MLP neurons of a small language model. Each row is named by its layer, matrix (gate and up: input weights; down: output weights) and neuron, and shows model dimensions 0-191. Each number is 128 + 32 x the weight over its row's rms, rounded and kept within 0 to 255. Numbers have three digits each. A neuron's up and down rows have the sign that makes its largest values positive.
Before each neuron's rows, "fires before" lists the tokens most often just after its 100 highest values on Wikipedia text that the model never trained on; "fires on" lists the tokens most often at its 100 highest values on Wikipedia text that the model never trained on.

fires before: "ation", "ement", "er", "ing", "e", "ations"
fires on: "ag", "iz", "u", "r", "is", "v"
L9.gate72:158157154152152163146091116077118081163142120144093132068115143205114130144138119176096148105111101098097069094078134156107162182120158157135121133086096121118113157080130154201093101161090133160135123145176082127147112139132150157129058158134113151087115117138081170169157114090139151102134095072100112165106159103096132108158162138089085173155125141157118115179136103162109058146063097118135168132117153130172134125112104154150097199133198101126147081147117096080088117120074102121094189157185165155144159103143115111126062111179102123120128210166080126142163095083109129200
L9.up72:136142104134079186127122166143121131126165071128093181143152125113184114142096123170122106117208127146078066126168118100104109164163141177104089083106068079107115149153091128192090088184114118111083076130124126132097110125129123116167126134082171115087151119089106120112160125115079189138145115105098134127050130137123102149087099100158255159140162111098129123131156187098105090139162136087118095111137155108070096163108112162140137178167142096181128134168085138196179102190162145079128085114144110110157135097134118145135189161128133190159136153130106148128107136118129127116
L9.down72:160130099130157187109103110123130115134164133117137126152112196145118148125112102074133146133138106091155091176132137143097102124148089098162151101095159095170152184137137135150124125125087140118139126157052138128115090184132149083194084087162064200146177154124109146144128189102123167132083105073140182116200127150133100117119205115150113103138136160172091097148122090161144059172168073152101170128149158140129084180075199102174075140103111133165085137149075122136147117158107136129144112129056076075104145108134164079065098157140114140089132150131133076128090090117125169079

fires before: "y", "orn", "ied", "i", "f", "t"
fires on: "if", " stud"
L4.gate10:100141143102110096129094203163085130126167153102127144118191148138166137136082119137144115087106168114135157104169159113120127107134059081078093106122077129171098136084131170156102059105073128127153203140113147080080157133108131062120178209078134113151150093144166188133091129095122082123164123103158135132107150095131106095154162142149159106064209103109153117098113165086190114116087165104146129141116088107124075141164121120137117160132155083147178153105132102122195156125167093100088100127111198072169081174146116132125154131175142195152119139120136129104142133096155096178
L4.up10:092147149077133132159121101130123150145105165133130080106148090105142117168134087118180141155168173110120110125109131160140147191148105143103126208129165136085115127092160162156145039093113130082135212091148102091176129123106122131121157174119119173178112034068133133180129178102135120151181178114101158065108169152154116101135167118103138097131098171068158131094130157118115079184066074165133107121143088119101120205169049144127107081169102079118140173117122116148172159129133150100071145149185157138158102099110159134092115115127110106149124146143083100126142134128166179150
L4.down10:108193162100102177139155143124113186145137123114133125111086173092170133134083107133123165131166135093098161150129137176081102107181081119146168120128119134158135113095109140128176146138119180095109127091139116070109150153102129129137146190228120135155184057203070112104106132108182091105124123082127060140058096083167118072095161125163082124118144166141118118144091131054083142158184152146129104141107182115111152085150171127121139193097170174149137123158150150142135167091154085133042140117103167101084103112122128102117115097130120143079187138079107135132130124121177093118

fires before: " (", "ica", " ", "c", " S"
fires on: "mer", " •", "ulation", "ime"
L3.gate219:123129132134112140103184148096138099067089160152136156136189151144079101146135130141100139143169169104105113104116155096123120185029136149138166134066164172115151128233120185092119172138096126106101117079083089179128126116102152119111165097097161173137184127073147171132096127058161124172099154144121070085113156166164130126142141110171135108058087149111110134106122177123125106084149116169106136164130155140157175137081138104139114110175099103151115132117093116059089115106083104079185141168137181108103126174102157142096098161115144175126121114105113163192119093087108184095
L3.up219:134123088170130151096141149105186122071081121124090124111177145175091132141083144153081127134182167149134132099149144097129147156071089158133152079148132129083126131216155160105133159155135125125105094107126098178109085105085155146150165103171198190189144144075183127120131150123136142095138193109088070096122138133163098059143159091187104094100094166134119147123103140187109099129149128126063113142139154093141185123113163124147134094181103180100168140115143098104090128079064132106156156180093170073153159180120111133082143124101166157102127096136100174203110108107102115149
L3.down219:160128105140122155124171147178206156071119114147130112124150128133131136113098113180070055111096134104122177137115103113172052148120123162079130137080158204114166100152122162080143093086132133143062087172153188125094100124138170143159090195130156069154104112123145112197115086128153139112096147153129134108142174140183155134115094128107160072089136125128195100109071152101087104136224124121085119153126180145101163112056133085086139132163169107100152122106144135079058118143071129131152118139134170157135106161101131149113149181107122158118147128133106161116128065128161163094

fires before: "n", "t", "d", "ly", "c", "fer"
fires on: " con", " Con", "on", "og", "ick", "k"
L9.gate329:107131205129130124149147163120137117129094107139210132110149133157126103147179085119139082090153184154145103117135179096088129139068096138137126131112152068169172103116058134119126140105102144130054151153077118160138101109166137097163120061120128143179125135087148127179132179063174093125133147197152098159081122136101097092147124128107121140127132125175133148105113133150097161131108176139173151122138111082140140152126078095160120130132089050144090102152157176115163132096163198150160122116144100096192060173079115154050169135159102172108111174144088133145140085148061072105
L9.up329:072102156098150149089226176128143119147183085153127097039146160158164156090131115104171145099115135144168093107112064118100114058123047111153117160130114101121140173139145097161140142160137084135108172152072145118158029037164153112198167120113155146146060168087157161087087122092090111161126138197143122140135106126131145133130101160123125120091138167125113122164106124158128111103131115141123090115159189160084175162181142145140095126120151122101110088137128106140142141157093178169119138120093177101179080105138068122125112117144120163110146151121150147079144095149091103101
L9.down329:142128129097152161094100162150048154100174071105160120113182120120083152132158111170138099150099165134152165110126136131102132108160084142041131099094161114163077080105127132107121085081155139122088109148191127146123185113160162137121160138109083149147090124087184164123059117131218072123120131133135147117149118185074179127189098101072138077156102146149113128189083082161173126112072130126074139166124156145133130168141144171133157090138136139110132108120043117120107108100116139069131124141160182195182150130093093129105151131136106120099120132162125143107114192126152124200

fires before: "qu", "f", "al", "fer", "ach"
fires on: " re", "ene"
L6.gate135:149092138092156063136151106127145149106199109145136127096137124093139125145127141136102106125117130162124085103042170139148096131153111136111153113154126122115162107119072117111113099161150105147108148101134083122115154148119162117085092098125107060143124179101109104086124120121155181179146180145167145137191103092146137138181140175137186104067151159159132129173082103041152180110162155132119136052126130098157175220170113128130102067142171133173162096135182153185142057141183092179084113151112142172143138106065152118119111079102178167120125135112115120188111109092155122082
L6.up135:182146118115085105164085127105153138134180143157113120071146091145176120130084143116132109131147149167103120094077189107129098125116134117125155114118129157141148136098163113091125097160164160138082102106138130128143116147108146146088159090155137127094102196071118127110173133117124153162128173149144101129153090130088144102183114185157096122117212154118100117127102120083200172163149174148105128129090085085088177178206161159132108083111100151177127084108155109154169135170165094157100178158117171194121171144099122050106169061144096103061063155138142087159136110105087153060
L6.down135:080157088095122120211170152171115072079140091182095136188143123145089082163117104119137105092146138130153174126150154131115153168147142092123153041153123156168120165120161057155139104188124149072072113132141137104148191166129152088146157172187130112079116107115088108069084141119134181162087084150107175151153153094105148109132142099115104123138163105096094111157129070109143132134162108171111147131136150099132113068134153136090193116105129130106139128166131140126132065125166097078120126134133176156147129105086198133145155136055067064110136102155136148138127180053166136135

fires before: "v", "f", "qu", "port", "al", "fer"
fires on: " re", " Re"
L9.gate152:176087108140082095142182116099146095113147109093182159162112100155124147159161167124073153112086135109126093115099109145108136073122160079145137131136115184111111081116162127215118092168168161069109185085130130227151129162083152114113159130112156086076143162144055106094097127167155147190124173123118170128132086125112134117102136120118142119157107120151166116073146104132161096096125096127098169118075109160183159105175121153129190103087106148120162109125081137167095109134118161150170122140141167132119061167095131151166129097141090125218134097159175153145149071101148062108
L9.up152:145137166145127095119157103070123066101131106147113119086127118124130109112143076093124141143186140133168107142159080089173137209209137137142167136105163144205134125102124126148142078191152128070117140114166154141152099211150138103100182137113120032092168132105059164093091147098115112107119102186140174104155163068166133085098156143107127105136216089110135162126130036157117149091155088127131086123106119129120175099122113149100121159141181101093145107166108160149124106137120127132123102149193087139118101123130145113155118115089128102119077142215107141116153084125112168107
L9.down152:088182166125135111137128130106132145133131157022118142170111099168073137132093127125109193108121119204108169137131138143126132113135137094125151141177131169142121127170165110131112170162182137123117098089128198116094135149076177065128102120182160125159138083172085113113146144091180114146127150083125069165177068140112106072107139177107145103149103140156146131140099050053142122190099075114144181166145122088123160115120100117104136098141148173133152131089122150086117126107125065092164100110076117117138212201050101143142157115096138102135173111124173148168145126128119115103

fires before: "im", "y", "n", "ution", "ic", "ction"
fires on: "at", "ol", "a", "og", " pol", "em"
L9.gate74:043171152096086173145141145133138092128173135085111115093116105136137098108143156155131162063076087133103121098092107115122137113098141079131092099160101102085195134189178067173138138131119051141141162175090088104119150111208104115158089092152119130100113123137161086149150149135105105137175170148140160119117125148089137155183186168094149127152101096120133104141136140123104164101140107111163148144158094169156148236104183130132169177087106094100140135157114124148132203162112126091151176083136115074147094102158128159083117122141176159108173153165070113155124124118104063089
L9.up74:021167158148113084189144111126115091108147111107112131162110148142117105125100097145125175131133105093139098095116171071152134087067183125152192104094145079106103105153075094071117152144134075128160139176067173051138104194136158105124118107107099154176139106169146090167106127148084128110140167198160157138133166173107122109187071113126107080120164157149132143137117147121056093133080108157218156195112143096130173148135151098114126145107148164140119151087137120161135167121108113170176101138112096128142098144156120172142129131184204067140143138099106124136092131110139118113
L9.down74:159103153105052124175145108114133089105153106138127106184081100137138127116102110095141105141140139056166163123141117142141135134115189111096063075139158109148146137172156163188164077112143088132133116132094137105147160095165126122142155126143142048140110155135168110119181100141218164173094119127151121101129075131132126114189102087075132093181155148122147090183120180146095119168137182145129152182164149130124157126137150090132107150089151075141138130073142075117148141097094126104130197138097122183127111137053085171130145115105082170089141135068136087122199145105140038157

fires before: "est", "ol", "ire", "ired", "ick", "ation"
fires on: "qu", " inv", " qu", " over", " ent"
L3.gate115:143152160095105135142109081095137097151157089163160178149046126213203126147145148123166112118157134083151116134163080100130111179110128124080121128144137059134137153123105074167123162129163127097137148016082086152149113143070123111142122140157093154112144172111134109133129094054090130133163123142128115114184070146148106123130129152085166073141154123084113151112139165125133120112097118083129126141167181116065147115084133121127119157149116088139134124059139142200130149112132157143173104104137155113140167060059133139116055100200146218148076144168092124118137146113133124128
L3.up115:136095090120151143110128206164132166108092160151121099132149188150164165109169182083141144173140064176112175136141093160139148162152098120180073160122121096172092132072122084113131123115078149052137105118155132105118135106141153148091117134110124119096116127118120151128095175138148181151118141071163135148127038112199213139163152078134172144130155145072087121094142137170089104098117120179156107164172088137102129086088125129062125147095121171170162127125071097117099086107162116122211114105165100125127185113140170106116063117109124157090134119159128102082104112088124151084
L3.down115:162140165108124165105128120089103151124147159149114141123160184158115150158176159056042096178132119146074173131076178098148100123112150140166115130106100157145124109151163107083087152097136145051179148083108074153114076134181201115126113102152126135143071108148106140121128053110156140127106102123145198098137132105121127164165106102107173105170160119064088160114145113153124115140180084103159119123187152178148102092161166103130113045148146163117100070119117103106096142115151124122127166084137163112138205144108132122054128128071117135161133117225148126093160121118134145129

fires before: "|", " |", "\n"
fires on: "\n", " ", ".", ","
L3.gate71:093107100164148108123084150155139162124111220110138152154079177121097134153170137112148145091166131158092140096161105113105159100116102126123109094138150152138072143166109095147123160115122137111087164161145067091140102145148124150122165130125115153083099104203143130124058120065159140130144102158132187155096145139128197094128139124157106117136185070167121107101108134041111100153126102118153065094141141117086114111107198119115151183055161116116129122090126166180102175150037108134109134081115167085140109183139050164083187141151123132179092185139131163137141171096153113108
L3.up71:134125135168128118115085101089111173108172113113153138128155090121106084151081104148124105127116135132185080114138099102108114092244138133108067189095159132099126135086127079158103209129115139117120143141154101124160112131135104131177107123136135076134138212233142106174140113178075213155133127082104166118208149151051161118120161098095080159129151108121135108098139106128137119174086140050119140138162149133130086156084150096130121103071149129100152134158169159150058128132091111154112119142128102143072105136154096156098143139156117177147181116141113153146128081113085132114
L3.down71:109123134137145157121043124098108162175099128085097207166114127159130118124116160143250138155154132106106092119097090113139106131129118128128128110039117077113178080132099100122106127112086149029127132153146131050125125149092134118140134167130143150085141137140094156149123108098102140207125131081152136168117121135175158087121075120176124111124139126164102116105104179128233079141135137110097131143124128119125104114130152135197178157095173159143144141064104115129123097118138117093149218122118144163131129173165085112078126085142173115135150075176172142163093116141153144125

fires before: "eral", "el", "er", "us", "an", "our"
fires on: " gen", " Gen", " Lab", "um", "198", "it"
L4.gate289:117120075113154107115141127167172110160096154155142071161100144144148145151111146135152108105119169121128143130089112066120072121187137134152075165204101106157101098124143140138196138114123109102092118118108177123150178137091169066123150097143080138141162097178147138134138130121141118154116141098112077174089079109123196097116092096120202149064187092138148194164158169125144132160090184147142177164086151115141153131130085144096105112112090101092127109106119058150150111105123118165174108103088070144086144180138183116127065115173175155135079088120111087098090105174050112150
L4.up289:117120130109127116116146160076132048121167115199075138161091172143056161128128105135169142100095107143114162100120158107123111114135136140117142097146102108108130171123113150208118156170094180127091072120172181161153142103178139170134138096116221143114110116145168106127177132103075054129080175153059119154142073105156160145133142156086152098119135151123126112147113161153120167124035138081129125095105107064122167181114134158110151093146152119122087100120101136081106175112075138134202089144112109135122126063067134127159129085167119128144149116202086115090138151169107130100
L4.down289:126133173172176189108074121108143098111115113103156149128094119145081138144101109140105101113142168106125156153151098113097105131138129110180184102139090148140113164109153184112136077144101132148141137121093183132134144149145129100118164140132153134164251113172128081072159125078121140107113131095065064106137077148144143096123147101110143078117179120131144122073098130102157102179037147122122143068099139119177150101143045104151137074175117111158101100139148175148121204151127113126191085119147174158112146096067134147117121114146101103191159114112111125162163135197109162061

fires before: "y", "orn", "ied", "i", "t"
fires on: "if", " pre", "th", "'", " dif", "l"
L9.gate11:144108151084096116090136147155068188128118104149120133096145119164178132189102088127152118107124167087157153144183100192167128178159092090127112114115131103093162116118081142191151087118082115093157144110141068141183164125149152105117144159145125193097127065127126153071100174108133089163119086121044114100120142129189116124156158172146099114128164120100122128207142110099170149079178095103156160137142123065134123145127052134106144179147116154110155166086133116109193133147218110088088089168100148104137064100061113172170135160126139128147089108091134118122094137130109130141
L9.up11:113132140118135204106087133112137118100123153074184121058115101137161136093106107172170089177157138113140119106123096133160052089147119142080095129127124137111109103098158132111139161132130107098152085119132105172120134139137143116142184187148100146145133097087113210108126140063137153182172138152095094112105153143095104102124147117137133102139107108075158061101118124077149213170084140115135137117116110067160183172136033089133093114119134170138130041167129119127080190175185135150115154105104143148156068144124208107145139129171076149125159104133138101126151210125117142115
L9.down11:106155154080138197165146132130138143113135113150162124090090155113154127185134154143173134059136070115075105134135108085121143123143074142089204161119104105150123114056126140106134140131143192175145158126122156101110143166144073147101157131109142194114132136138085122123117120119078119175158134157084137135099104107150076115117152130104052082122132110083105151166103213174131172171186142141205095140179087086071106094154130101118126210100085120118164152152073134140167068113139158108099152074150093124143092113110176141085124117104135133114130087191127121182163075152094128139

fires before: "any", "et", "le", "let", "ar"
fires on: " comp", " Comp"
L3.gate289:123148158156082107107180165066126113088148169173141118134143170118123144114114112133182121120143160115147100087176144125176115100130108111116110100133055120135147127110088110089145111150099113099117110108153093151085161116101126166076065124148091166170129030112188092153172108138119119099208156147151110138107154133119135166156104119120102128188102111089120147102151095159186155204097126112168127120115173098160147192083146120194113142110177174121104153086129104143052115089141122146150122128094157089107141205190163138114152110107106076119131180151079154127077184119067181136
L3.up289:055127128174125145145177146103129140191145111040100135147156127132173140134132154197171131095112098108098074115111182124072113095108119139152129109095087164156124167147157066157182149125109127081116150076105120175090105137190121107142124108106138093105108068148130138125073113072158154111053175146130116099060097130164095160148134157122120188082144105208117105169195140148111106087093109096189153134090147070137142135116097124102129127099125179075136134162104123129141111119116099165117159096071150169155083126126196168134084119148129181163151149153105094120108141077122140085
L3.down289:129139149168149106158127172126133158157041155152121126239155124139171135138139081115186069153130077097126127121128077117162205095091083098152146164138080152122137102082114143114138150160116084124120106150143155166051120178067155128146105103122162128140171126115153148159122122111112117144185143115121163092102077174151102109214192115205092071153121015157123125115169069122158104101117114156085115172113156174145090117120127128135124119146148155110148168131108144101064099071143082131110132109145117133115157140156102088165115078146087115152123122114103124098133156106154120117

fires before: "f", "d", "n", "c", "ce", "stit"
fires on: " con", " ac"
L9.gate230:144102148151114151121132133123152154201159121116179112108090198169133128128155051164116118102120191111157076129130171123131098061085086102092109088115099083183118152116134121175126069122077163152117067126092099053200118162144152088098192142107123167159152079174156118130149136112145117122172178122088136101090131133115115125127135111150123161134083166149144155139160107125090148171126149091165186125166123079179112203167131128187120125159084134186137124124114127091134092126125120147116158156120114121099079138084151100085075077111056130147141142105173086149117117131112207085
L9.up230:118170120089148076173117140138093160175116096081129141162138171111174105127059114104118133130133140057131161156083128188133144107110066182093166143111152114092069129097145115127125144170146159140057097150086143091167081103082149105146128099087128164097150170082148169097162049130130080141149123189067069110127137108135145138141129125088048167145164063140121083122122147138155111093131116113115132109162146106146099129153091117179107166186144184182106159168137116127152142167163107187127072140102200125195135156173143093091128113118168141146173180124145110125143092112116158116
L9.down230:081106139111174144102183174123153077142101146083132113136097150173176184127096113065116164125122158117196139101140078147079138089120089137129139151070114147169115089073129108146176143118142137064106140128183115154105117153131192188145114129108055151143155086189173129078127149115098133093175166146119158105079113131081166173143138096096130132116104158088106181149103125079124081117097079140089147164170112127082117137108139159170110117141155144125150095078130115129174123089137131110105153181137175114189130151145190123093111121097063147140202099177131060168075098150125159108

fires before: "al", "ar", "ick", "are", "est"
fires on: " qu", "qu", "u", " up", " inv"
L12.gate344:202150165135075180147081173117109084129159097194120152175137147173171140151141116093116139154151096120082146088132128079171129107143143138145120130079134128127092145107090090093156115152070118117160114122048163125059117158116171089099154163121123107108116152082082146131052090166086172108192147138127127143131047148199156121113117146161131194119192156078111119110140147153069121086099125097141113118128152114121144140159126158166105106097193118081124096087123167173087109090096109094158088154105170161122128105094123182130146164127138143118121106130078114063166182137095105175
L12.up344:120153145148142184179132115129121096109159120165150168161214110101134135113098129091112153138082091142106137156084098134133109122174172054145077130108124138123129069128081095131145171116067076061141121125083105147099155137087168119114140088127092160083064143138138157152142091149126101177133148160154160133170064129180149154109117125124160121195153090123115130141148138143119091072178083095122136162189159105122145146172144119145084129105098163098139134130182146118092132092239183142143150138126178140162066063035095131102105126127133109136182141098123129088140103169110130089
L12.down344:132115148143111149136133136150152128102139126103147110182111168072144147148106126092106099132155132164145111110154140141135153141149195111086120150125101123138144077142175038128144153155145174109143183141044132064111134105140181140145184089107150152143049123059123142138136120084148111132121125097118165192099135195130140144148092030159159067176191122147134165133130120121121105113169131171130181144100160094069105070152172124147128095084112100082099098175106094139102152073104143090148168113127126161166164082140105142057144190144151131104132080079115108111093138174112175087

fires before: "b", "v", "ase", "ath", "le", "ep"
fires on: " de", " rele", " re", " Re", " comp"
L12.gate285:126130133118151112074143159116149130161118119117141145119121174195103119151165146155048146123183125153113119139130115111117117103108129110130105129113145145142166118106075079114142103075077100179131097069168153098129130157100123102130146143150082152077127096102147145153155162127134077203098119140108157146126132090097129105136145155114097097102146115078117197082124130139126100091123084147101105170080165072165190153096126100190126072204098156139123139169140058090147067055114078170164127180129136152155140126122184163156141097162114167207108096164230171135096143125100085118
L12.up285:142092122166121127089137166075123156095201141074153080179161119123133131209093108096100057134094134118094109091166150106133147104128174164169083140130141118130096147116142136139166147120108156065096159113180110161149177133097200123122073143133148087169162109151078080132094124075133165131131194159163145119198128124127156158054114096101105146132106159133165121104135083100117142153082165131106155097153105154108162108171108173142133122107122117114136154116135158111171108152148100081133144125136116179211165083191137131082103119137095120147055145106091225128065164130133114117
L12.down285:113100091117159148109109162091186095131154156125142187147171093094108142162103084147092129068237075179168096162088177046170141097122142099095097123114131168208103133104120154106144153155151149128142099129141060080106109126107150103099071116153090109166160135150137096150109059126128132159147141118160106120086145147095129096105090148124141144167158107135147112141150124118133148104127058146161132150084167134142144079117110106140109074163162110123190075117137210137103099138166147136110142117068156131163119068118142171105123154169123143145153123134207183139121134109088051156

fires before: "\n", "|", " |", "–"
fires on: " |", "\n"
L10.gate202:151103086131085071092178110124124173062169193223113145197080153112120102116126060150160105134062126106134132124139159118120135181150098125113117136159162130161111109115128134171142147119118159200110120113087149180150195127083125151137183137092130094129160141195157052110128081131059125133162126092096098151126142171131153093112099179145134130088119086108103082095150103108074165136135153100143092141108161140125007125133143161170121101148126129138157097102153132109106133121127109209132109102172148126125100147090145150158107135154085147126069175089129152135177143151079120132
L10.up202:074151114139088181163146155125113114076168187167122147160114092093127109080117103160110152094102120120111185107158145208086089101098148135106090156175165097189112122162130151195098088149085169141125096095115142137110169168129116104138110104175110082186118157170117059110166125202124133084135116116108194135190138121120153133108124154098115195101146123104106063098138128097096093140054034136082122107172118144176163061157119120149116132164111148149150154136142117160103125127122220084123073099109120111162108116137080175129068148152127155155105128118098145143141135133143136135
L10.down202:087214154125151092114094104090143158134137117179113143116112143161146165158158145123135141181086140115173106150162113155158155138128126132119094110115124113160158120132063119074100115174135137160186141134084102141104072110122125095091130096104132119140115122180209110078135067198140189139076179117083132143151093095163107111082133138171194144100076070136155135088108117153153115106121245124111115128123102144094114142148024077110117132109142163055124100164095117147111111124164091137115127095119188088162171134129120171149118179133147112103156167131151131184090094117134084112

fires before: "eral", "er", "mp", "us", "e"
fires on: " gen", "en", "ly", " Gen", "rit"
L8.gate325:124127148089152122153096104186129093139158117143086140116121127118113120129082110174082106166156169142126105098145188086147157162176095122107075126130167174096043109071180096137059111109102134070126132117106144158151173076120151154107152151125191133119154105141157069101129155131070161120131113134162097152143100119183116118102142143143126168119135094099124185154093130152085114167163183164192222098157125083105137132156073173155187082118116105151112131120155119076080128114124156148124163071174168150159114131069187080146102111168115129137110175148127124085066112123063149146
L8.up325:133127138102174160206159161205059154060095094188153197204124092096089174118102125141119199074125157143120166128179132084086087135139141125192153108121135084132142138105111099142105166192088168109121126108092126155174124094116073102148165142100144151143141136118116141131108146061079141114145153096116142135161127150082046121154123115128115108096147127092193152135115141134148188114101176150146146141125076145158151137120088095096074117104090106077089126065175156125178150084153150172119110103097125118098145087153109134090128129212115100088133129112131126095116171115117131143
L8.down325:056147184143096135147117146119091140161143080110138115091120114143122108139161174117029121166125150128116152150132165108118101106135112140112118088074182098099140127093129085165151133136134141160143189068159186133155152123125091115131132140135116160117167089116126182111176112139111139157060114130171117122131056164122167151090137100117170090134156092129159132141137107141052148185157140121136111113099100114119172112167124117196191105218139105091080107094110141088124151110079132073151109104037182121147150108137140091052147107133118229158110125151084136139127148166108182153

fires before: " \"", "$", " U", "\\", " 4"
fires on: " |", ".", "$", " -"
L4.gate134:095101076142090149142120151141128117121140141201107067108087163137118120164145145111161121221141206143088098184195078125119103072165106137140197095118110079146193081142082155124156148122184110114079131138127129128153158111171149130136161165117105073160069150153129090078109102096124109168082054056132109102112131130126099143160094145112138063121129181103147172152091122151158159142109096121140137059138162119154078097137109092159140067088104163136131150112139089063107112143150103060165125152118159132120146094123144131141143155133169102127163097168134132194187126134110139101
L4.up134:160136126141141157126200150106100142101148144172175049105138132119137128140178156133179172112117105100125139133146088148108160073167164173136102186162151123098182121144162162089120069125115126104117100157123135092088131114228102092184065117096149088146082135085151065127106130120093113139132114084148156100101144155153189102153130151117170133090116129108065242144127135165160136158143174053099148081071103094133147208144095149120132146127140164125166081147133114155129119109133117123100134170147161112132117063183091085109100109082170111128080106151136142133173140113122163129
L4.down134:114170095072134062119144133087117171151127185101089167109093099138165158144079079140219179119108137065120122146159153099124095125115173104130134108055124120194169150132144092162088136129115117127119140097155067052118105161173171128123170171115136126168129149150053095140092161141149137154118153164113105161072147132112108164090162128092118133137134172135130117123149131107140094084072154119100164108078147128102109097147134174139104154123138072124156119158051105139190146117114107224183132084105137133135159126129216159151088132115110069127128111102128117189123107153182109114

fires before: " |", "%", "–", ")", ");"
fires on: "6", "3", "5", "1", "4", "9"
L9.gate246:144152161128111108111145132136129061180076110161090137143130091185166105120128140170100133108108113115146151110118142156124089086116142120189095097162144139172151135116117206156106075113129132103124156155105165227073092148045129102164086081112104099088084132175124105114173127160165147108109053107149136122139108123126098181101081138156104196070143140157087149159118162145141033131092157103046176138111154071127122164168134149158154132163172127100158138152177173160162129161170117093120123118126125070129128152065103149097140072168155141130108147142117129127101112097171107165
L9.up246:100118127110067127131125093142181179147148152142117128136116072137140069091127112100164126097125128057161140110158133117135083122106126098076159108101158164125111095172125103156142089120168125156110083156109079140143109178133160164093157107116105116131182157079115180121198120181141119154170107226134145095158151159182100068106118131188118104185111046136183169138111156135123148079117125144147144088131150098163205115127127136138127117129117090124137171173088115124133164184155126140039144156135158182150112134061079076136115095179137106140092121117048110177133137139081149129
L9.down246:118184103114122127111104135192147190099130114157139134084138117116085135093054113149169102090183117143137150117125047158121144176100125114172137110133104171104138085157108153161151103103117139147148095097144083069197116095134102071035124121143186144118096085156166132195141175086081123132142169153143079131207127153118136159191133123164129109116195060151185142116098139050140159122117160112154148130053154098142129147168119118170047144094129120114139124142093134110127119127096136138106087112123111097103174128113096125168122099135170153108109143153147086132102205156165141116

fires before: " \"", " Rep", " C", " Dem", " Lab"
fires on: " |", ".", "-", " -"
L7.gate346:108120134079099138162136172126094086151091139149148119114131141139158101240049173136189130159127104095096124143162171064133122112144139145154146043149137127123180103118135126156075097154156128038086126141158127209092127137183123116181145132131134135139137126125130082097160074152160164096119175099123142146095076128095102172148215122134150111076114125091104163107093116111113118104133139085109155112083159134116119152143130114125108120181138074102146195146092078118130100087180099134111122126111078099098136122148098162153108205146150077162119128202148190139128155116127097168
L7.up346:087091128067135130190099139070133054141140163167099116098119097067113130203146193112108118115095142134128142143129138121112130118105138035153138115135151109181131078104142226126117083130089110119033115137122164136123144109159144124182129220119090148152105128115123103124170090132126130225149041104172133126158186127126142187114103091110191054165168124147153159148140131107085112139128135133166171103155150162113099138139160133143121109099145146118078122115089109087127176085157127116145146115106101102160144124152084141078160142064099146133152123150122143158150127162102147129
L7.down346:102128089102111139095090079141172186063100119155112137154109118124117120121094112150213132145139135123152184130126118165141117150086159123105116131062129124123147157115105094128113142190113176136107129108199124098120165152119098163151123093129091146120175179084052074167183094129063159123139182194086058166140092125137156150149145143168189104119083153120162185119117117121155132098078086176138126084135115141161113094150120120112115123145157074029179149135125138124080129174097160117138079137112138144135140149070120146157096151131078069089102148130120143131172124185158097198

fires before: "t", "id", "se", "s", " of", "ts"
fires on: "our", "and", "ur", "y", " rec", " end"
L9.gate328:215159168083110131136155144066127160173154136168088116133123127128132188093067132133146117108131154167035128063128149141102144138075158115150059171118122191109102148140153119164132132124085135129168085124153114127122103119173080111172081133085131148155155092144076110129138152142113140131104092104089118139178081103151166148122135158157128148070147173124116118140099108166119187115080121112164115182091160112136126123114102161085143159099180079108127101117147173134162158078140114146157166220092083091144089098134159145148015125087165143115133136163078112102144101089159134160
L9.up328:127099140153105081136096119130111136212184090104124099090171088103089108118132115081100102099115139064144102119124074137160122117138157149187129162136161200126118158133098107150103138169171170150109121128150156150180193134117077127118154143123149175162157084161171182136122123122159140057194146066153130132080123100130132166108123100140130116149143157102164096086087124158148086170142176128098167102173119145140070158130162087138125125078117155090100144054134134130160045172157116074153153148099148101187084159115050082086159174125106124146128126123119116104123104070192138157
L9.down328:143120098172181183086090093064131129147141127114170158190110103096135094111107152116110135105142145133101107113120144152139127088059084142137137099099140133148129119134098136104128078220106141143107125082178161133162126107168136172130083134118180111113122111146077209100178128121100181162131108117144118143054102156123126084083137107131154138100064148133119115155159093179131147120107097162154171194135133105123115208124128083128100158079131109184117139185095153190123149106090145106074101116107136207121172086047103168124144104166066132085166101175140169155126106158133169121